{
  "n_layer": 12,
  "d_model": 224,
  "n_head": 4,
  "n_kv_head": 4,
  "head_dim": 64,
  "d_mlp": 576,
  "vocab_size": 2048,
  "activation": "geglu",
  "norm": "layernorm",
  "norm_place": "pre",
  "norm_eps": 1e-05,
  "positions": "rope",
  "rope_base": 10000.0,
  "rope_fraction": 0.25,
  "qk_norm": false,
  "attn_scale": 0.125,
  "bias": "all",
  "tie_embeddings": false,
  "parallel_block": false,
  "init": "normal",
  "init_std_qkv": 0.0241,
  "init_std_o": 0.00461,
  "init_std_up": 0.0241,
  "init_std_down": 0.00307,
  "optimizer": "laprop",
  "lr": 0.00117,
  "lr_mult_o": 0.687,
  "beta1": 0.9,
  "beta2": 0.98,
  "lr_head": 0.00777,
  "grad_clip": 1.0,
  "warmup_steps": 257,
  "schedule": "cos",
  "final_lr_fraction": 0.03,
  "batch_tokens": 65536,
  "seq_len": 128,
  "doc_mask": true,
  "train_tokens": 416300000,
  "steps": 6353,
  "dataset": "wikipedia_en"
}
MLP neurons of a small language model. Each row is named by its layer, matrix (gate and up: input weights) and neuron, and shows model dimensions 32-159. Each number is 500 + 25 x the weight over its row's rms, rounded and kept within 0 to 999. Numbers have three digits each. A neuron's up and down rows have the sign that makes its largest values positive.
After each neuron's rows, "fires on" lists the tokens most often at its 100 highest values on Wikipedia text that the model never trained on.

L4.gate157:487509433550483484468465514553490496484505523451546492511480494542506530544493461537489503499526532508503508490517539512506483546547524516485511474475493509473522533501504498491500501507464470487476527483531487488457515459492475504468491473496498479535485538533503557518499503514489475519492456487487534501472500513529503480514497485469471535545458545554514502493520443511532507503522
L4.up157:507509483479504550489507568459506491501486442547481504476507526492460497537460465457498510499499417495520490550492529462474495484521537483573512500459499468486515482515553499542487513494476500502492496507502475512510520541503529505496495480514512512495496487517488471467469542521513486469481521459526498508502483507509498535481502525569487498519503516492509477462508459438537499519546
fires on: "ill", "ly", "ier", "ind", "ond"

L2.gate168:505480499504502534487481491499467483501484495459522502476490506583515497503469553494512494502486493474516519492495483496469480443525487515480529484517470494441513509478464523485511491490499488482502499539514499481465508511516538540534506533486496518520502466498498555482519473473531523512428478529477506512505508523507488504523502510484486508482448485491548496516488500464486529490419
L2.up168:475508502506458516490463509507480468442508536523511498504442524505492487486463538466452537570531470481487506484503526479463472514497506512506535474489486498494546500534491533480516512480541483504549489524493503480453530495504511470568473461507492482501511506524500515548500467513544505554452531485543469472512481478462468463489490529504495470495521513466547547502475522486512524529496
fires on: "-"

L3.gate323:455455498470493464543515525482486444522526506502494494485556493483478496514518470479487474543504543466491492509476464513446513512498510487484493477502517442496468485545488520484469536523502468511433513511471484520499495499502488482530527492475454454491521536547508505488523463523486480544506519493454485506485470543486494493501489475512505512477469542489476508513506485485504523515490
L3.up323:493498482530483510515502486451501474484498508517570495508504444533497515508489487512532491540521481483467516513511508513543504505496461527502518502480530493503497462578514494518464505543508515484514493503519491499480467508498480480448503463506511485490486509511488470475466489467497508533501463525473516493471498514435508490474489476516475505520456541509500466537499512507461511426466
fires on: "el", "le", "ubl", "arn", "man", "let"

L4.gate72:446509515518503522488489456506506465503542500534508506523531474487537517551488507472512501509527509470493506515490463513496511477478524471528509536459474447522500501469489494534522491501499499489517491524518520504488513559492435494513501507516566503496562515498455530514474468466535471519487501463458485496486508497504486483514432460480464509508489511492484498486483508523522524479480
L4.up72:476494519505472468530484487487495480483499532508523505483473477502478510512489523499469476522489502479558485504428523508467472483504480501480473540530508515512471462477519513499452537514424519474515468480504504483483507503502503502547530530507530468505484518505474468507488502486522524542508501482506538482509487505498448489463517479484515480463552526511498509465479468448537496503523
fires on: "et", "ent", "y", "ud", "n"

L3.gate284:493495526526473473498479525497496486467516517483505512489485507459489510481533519486492488524525497540546521497471475533534508515465509488529483521513482483507547460526462496463494503468479516492529471464475476532506513501526496464480498501492495504537528482484499507497475483517467525488505518467489490533487475485542482533513490469480505534489494456481511454486526550494527526491512
L3.up284:500507512500503522503512498498503518484511509543500490481485504544500495505482517516471499493481477525515524517486458498493513483546544502491474521510505446506461505466510496492457526530485481483486521512477500511488486511489482481520478480490472515526517529504498523432492472505500525490425474517521488536467472510557476458499486471460517480503521520502515532476507479509492470492504
fires on: " (19", " (200", " (2", "ell", "if", " (18"

L2.gate529:491461475465487503496487505499540495504490545494517492529489468553491505491505530490541521469481516485491467565488492497502526488494504500511514486557454499511517528465520521494529499536500471510458555527488524523589491462535457476549499524448514450489487546488474465501561500482503476521466477458480528494505488526480479468498512481530476497501487492484486499505497446525501489509515
L2.up529:549545505535479547432487525508465525543454481522528474522445504500499538447513509465569501505528522519496523507481502503537460517495530493552495506492501480513517531496463538537496512529516483467530523526488491496491452534489504498521519506439503492512461468483491493517522500533521476505501505533480474467475498506502481476477501524515527497556512506481459501550511457459515493491481
fires on: "0", "7", "cted", "9", "end", "2"

L2.gate11:524500472510513504479528498514467541490532531465485518438509475487494455499508474472479513529490469508500526510503481503488528480435511531529503494486465508498483509507491488558512502470493477510492515539455504515524552511510533517504442458485524504504519502448535473574439496500496509507501529470462506521476497545507505466509544509496484514464471474494483502538494527460469477477534
L2.up11:528474481504525481487486502468497560511494525492449457435531489472528475507440515482495472503512475443496520474497504504508506457538498550533530517483559467481483457491494513518542490459547503528482512482520436477507482470512501527474517518539494503523512472481501515481449514512520490522538520511465499558527517518500525464505504521491524529493478450486529500539536497493529499479465
fires on: "\n ", "ight", "-", "ior", "ross", "ics"

L3.gate546:469549518518536512484441492512519480490471509521436512501487512498483503519520524510554510509519538512525510505497477499527471473451509472508496493482508509461531511439512500496492503498503522527521474484502523502521489546468486508504499465480519509501530528489500486527476507496502493517461462479503496536517444523478492456494523451539511531476485520474545504457511500490549490494445
L3.up546:471502493481521484487517475496471465529484518485497503513521470495508523470519483532499477512474460508532499493524536534532451465452507521466468512495465497465507499521449489517501503508519485489536503505488515517513500542493523513515501500492470483491482499468486550525499544489511490542499509431508504527492459519508503501447512516478503539462508445508501494506476522453515497471530
fires on: "ent", " Cent", "r", "et"

L3.gate247:465505489535487512518489483533508473506526562497496497495541497496513477532507528501478497514479477507485502520467471491535529519487507461489482518501508471486453523504496486561498528526474527526503482483527511521516551507528457512526496510507547537471499543515457542503499499474530431535463542465510492483499497490505493434463476497495460515492473504489533561530485489483459542518485
L3.up247:553499508527503540512520543509481481488501518489509470511463497493490498501500539519487516497513483506494552524430535497516498495479524510489539475501474476497505512487532507500508486515487553541506487484500487496514491471504439525513486501483505503453509525473484467546480547465523498479441511526487485483537498469496491532449527457521471493459479510500468476494477495529470502509516
fires on: "ro", "ort", "S", "et", "y", "it"

L2.gate482:542508487539489458484479510479439485472543496503505518461487526521467469494491521489511512494505521458507531512507536490484487498536512501504523459532452509485511506526482475485514505474489478514543497539498527505495515513505481502483506482526497458527515447455523523493485461528481512471496539488448453520486484549512471495478505523521507546484487493548555492542473519493508517483528
L2.up482:491503493492511500508499523433515495532452492516487460469503462500490523510481450466488529524529508486484484548460491545493484491466525547510516511468528510457523487547519510478524501483513517466478475514505439491468543498530524512514481485500523465449496500471533473489495462544532488531470522477492476481523474532525499489526483517477505433457505472483487484512490521513479537500505
fires on: "-", " inc"

L7.gate102:493530474510493484483502519511495471495500513475502512469537504522479484488497476486505523534519534473466524521479559509486446515499519492480509493476478537501533474535499488480514498484537449517511481508482500544458540496477534494528444509476514531489517516485525536538491487539561499524487496420558531516482453509481482495474485520533483562498499479490503497522456555512519495490483
L7.up102:505460522536472473512525544498460500497504480508476557510491500541501462467538461443517491505450529462488471522447528507553516530481512518515499468473496507512510536523505516509490489483550485504529520474514468480464511478492514474487461503472506487506478478478519477501516505536471479513450532516480455518513508486471498512516499490516496485442506519468516485503489518499494480492497
fires on: " dec", "iv", "ec", " rec", "-", "ire"

L3.gate108:522492504498478467498516476515491458461532475470492528492458488482519494473553491512488512514461513468546503468462460510500472473466521486483523470495500467540483502494486528522490510493538482490508519485497513533496502488507556488516501537511513499531474466531496497524516497489489551474526540492544518545553462511501506520477485505487488488498433512478483496514493462503508528430488
L3.up108:552492506518472457533532492511504482496474502519529491478463523509512475527489499490473518491475484479508465505530519496514516480502475475507519501485482529480500582489508551495495528483466495512542495474490507520492506416519541517484466516520532529479510522509475513538488481483505477480503524478528508489459494498468518546507477481521501504450540470495447489476460531521500515523493
fires on: "ron", "ist", "chn", "rom", "ourn", "op"

L2.gate524:456524486505490516519510529556515474439517536529487543500464509479469528520499525504426491488501518509478499515495476488524487513451493506506488465500468460492497547464484468537484524488505500493492519513473486531461526510476562473503475511463516500524524498526505541531490495489444486478489523463507502501525506525525472507489510491477455479506496545496513476518456468467480507477479
L2.up524:495492484502492513430511463518456505518508547468485497463498529437510558532515510529533508513504510502527469519510490517524438455474483548447472522549530457447473500499498498520524510493484508485522543491484518478505512514548531514483509509522454521507484507471496526476495518491478486494502532523519475480474483488508506539466495522523486494505460502563487501536458509510507521503494
fires on: " over", " up", " \"", " down", " by", " and"

L2.gate431:541522532479469503486523497524460481512479565527504492499561482515504461475491532453525532515479490493494519529474499501483477509499546496540471500539540441505486480521495496494506521514527466497477513499514483501532489514490469530500494495489542445430481520488500494493499480491498493530461424512478470523491462516487505534510521484517543485538510513490528505452509503534484499511502
L2.up431:469490493512485488470524472434496480508542505455514482502488512519494543495548498515509471500474488498494479493479530476538468523496556475544489492513469465515488544525497518511495514509477531474495520502497467535504500502493487518534490497467510502558493522510466451489492514513484481532503514488511540508483502493529548515461498437513474479537515458467489509482501464528510491551478
fires on: "0", "2", "5", " 192", "1"

L5.gate262:507492475510517460488488505537471472503508534558457526501506482509485536525480513508465511441525496519529464441480515494512522512470488512495499502465460471481506484516472504510476487487492518500532472499482539525496484493506566473487494501454517479551501534493521460501542472535518511495513469484505481492520467508461454515516521527481489499509514492455498495482496508517495506479499
L5.up262:481505542539482510501512491493492501521496470462446491522520557497426516492459512467495460501532512446509492488519522494476510510474478483521558495507509504541471529500511506478475518475514521491505498488498480546503512507457500483528514538530503511487546496510462485519495485508522520489432483452475480493475517471497519560484500501541450499507485527474475497485503508477524552525489
fires on: "et", "ent", "and", "ite", "ase", "at"

L2.gate217:483483516506463443443472481514512497471536483483513493490455505488487498517511522510497523543507487498556528508491544502517497465483501446464517485512507456476533526500458491523469492467505475484504511501523547508502547513526530491505511494516509483550493519493497527485509487536469531459521497507492479551497482552503506510491481509505446544485508498542502476505510465477504559470501
L2.up217:442463493479498480522446510494521514519504506508491516485530479504489503495519478525502507518531484499489521515477477480510522488565498470514528522513493506545499491500491465453494559502482488497460493497507518516513492514516535503487465450487521484461482495546483493484467454507515484512490508475511475524472456497466484484509441457475470530468516494499482511458529465505544501507498
fires on: "(", " (born", " (199", " (N", " (200", " (18"

L2.gate388:480502509485504522515521523503513519529488517527487520560546517516459486499507471435559510507524529516506498496474484548489503482488444493497489533530455467532470485472540508463491477519468493496494472473512516500518532497514470537519538494481508480495496466497501459476499512534545558516450512544468512481492490503524471470512513473508484505437529497471495498496527471521514491537531
L2.up388:478483452526480518524508465511519498553507506500462537476525523504518502494481445523514505489502472500529495445533456462473507492499502525447507528484500524507483498491481496496479506491513510537524471478483505536498518484498474489510525489513443515486488485494522507471487527462489468470494504520512485492525512565501459507550506504468479471485475504503530471524527493528507476485501
fires on: ").", "ack", "2.", "e.", "ed."

L7.gate308:473535510485469419491540457477466493494508539461477456501483497492504502486509484518459517524523497497508559507440500501499498498510465496483478491509519497482482556464508477512500489540522493532494510513490467498545517520501520488516487481489559501485505508541489500504507466471541476532497428526505486487491490503502520476498486514505498537506533481502510518491465468507542512495439
L7.up308:440528486472491461547489511498459523509527472519537553504539491449516477496518490499470511540505516495501527472508516486515507470526462527476495520472499507475495482440502522517487495500500493573493502508501460470512503547507510467508473517505563502499498519504461508503471486519508517411520501533489491490498483506479475501494492517496476502504477515495541493510485520548472458459454
fires on: "ig", "m", " comm", "ens", "D", "ar"

L4.gate503:536474476489446524466480480529465509467513512483542449507506544463506491488494491509476505486510492511562504512519497534507477493505487529504527509526540498487459489519503488537485532514483546481501529505456461474487498500497500527506493458548487430519498476530497524454528472464502504521500553516517485499510478522555501477504543510501523504476510485496490523551528451498526508509505
L4.up503:493490504520521453529488518489498493496504505487499477516506509550505444490507446521491473519522536478494484537501480526423476467494505516523494494489511539518457532486537478476513484487448500515509491515524517527467466459537512501487546492517501452483494521462528491486507505459491488544532499494516542503499502464502491522502520472473479523498458493456501519492536521471455535543526
fires on: "ine", "g", "a", "en", "te", "n"

L2.gate182:531553481525540528524528540499491515492472514515539551511505463482521520504464478446494519518558488470475457500486488509482513463535482514476503497530503535476481467448579507459443461486477517532482468480465500508470488498485501490518515498518471497505497530503508481471513505498493526491462478498484504485498528482466508503500504481483463453498531549507500507493554479502458501501507
L2.up182:541503536514528475510512554512494513535506471547532503523477453535497549476486535453495512500517498517500489471516480480505535460511483510528568500516473535542520536463501509491464538506520510505488504474474472502475478495467492513488488470517457518508458470500498456452486497538474504474493488476509468518481491494486502520526501482490494464473510522489490515504507480516489503458512
fires on: "per", ").", "ed.", "s.", "ote", "ate"

L3.gate106:502510484466510489482496510532480461528476489502487483495518541454526491493512544551491514564480486512449550458452479514522515503489484530508509473491522505496505564486458508527520496491513487536466480511506498522470483488471555525494490461500536522509523503472498567537488426514539478486467506502494506462488485495525510502492484533515489464490448495519500470506527515482480501504507
L3.up106:497459493526499512507520554445500509471470545499507513500474477523491512519505506503478495493500476504544487543510473492503477562510553494512484503500542482559471526527481466497490511489481464485490479506490493534483496488483539494454445523478526441499506539470493468463501521508503488531491489531483489499510468468446498527536514478445514487471539526508475471491469478484523513487487
fires on: "l", "ell", "el", "pl", "ist"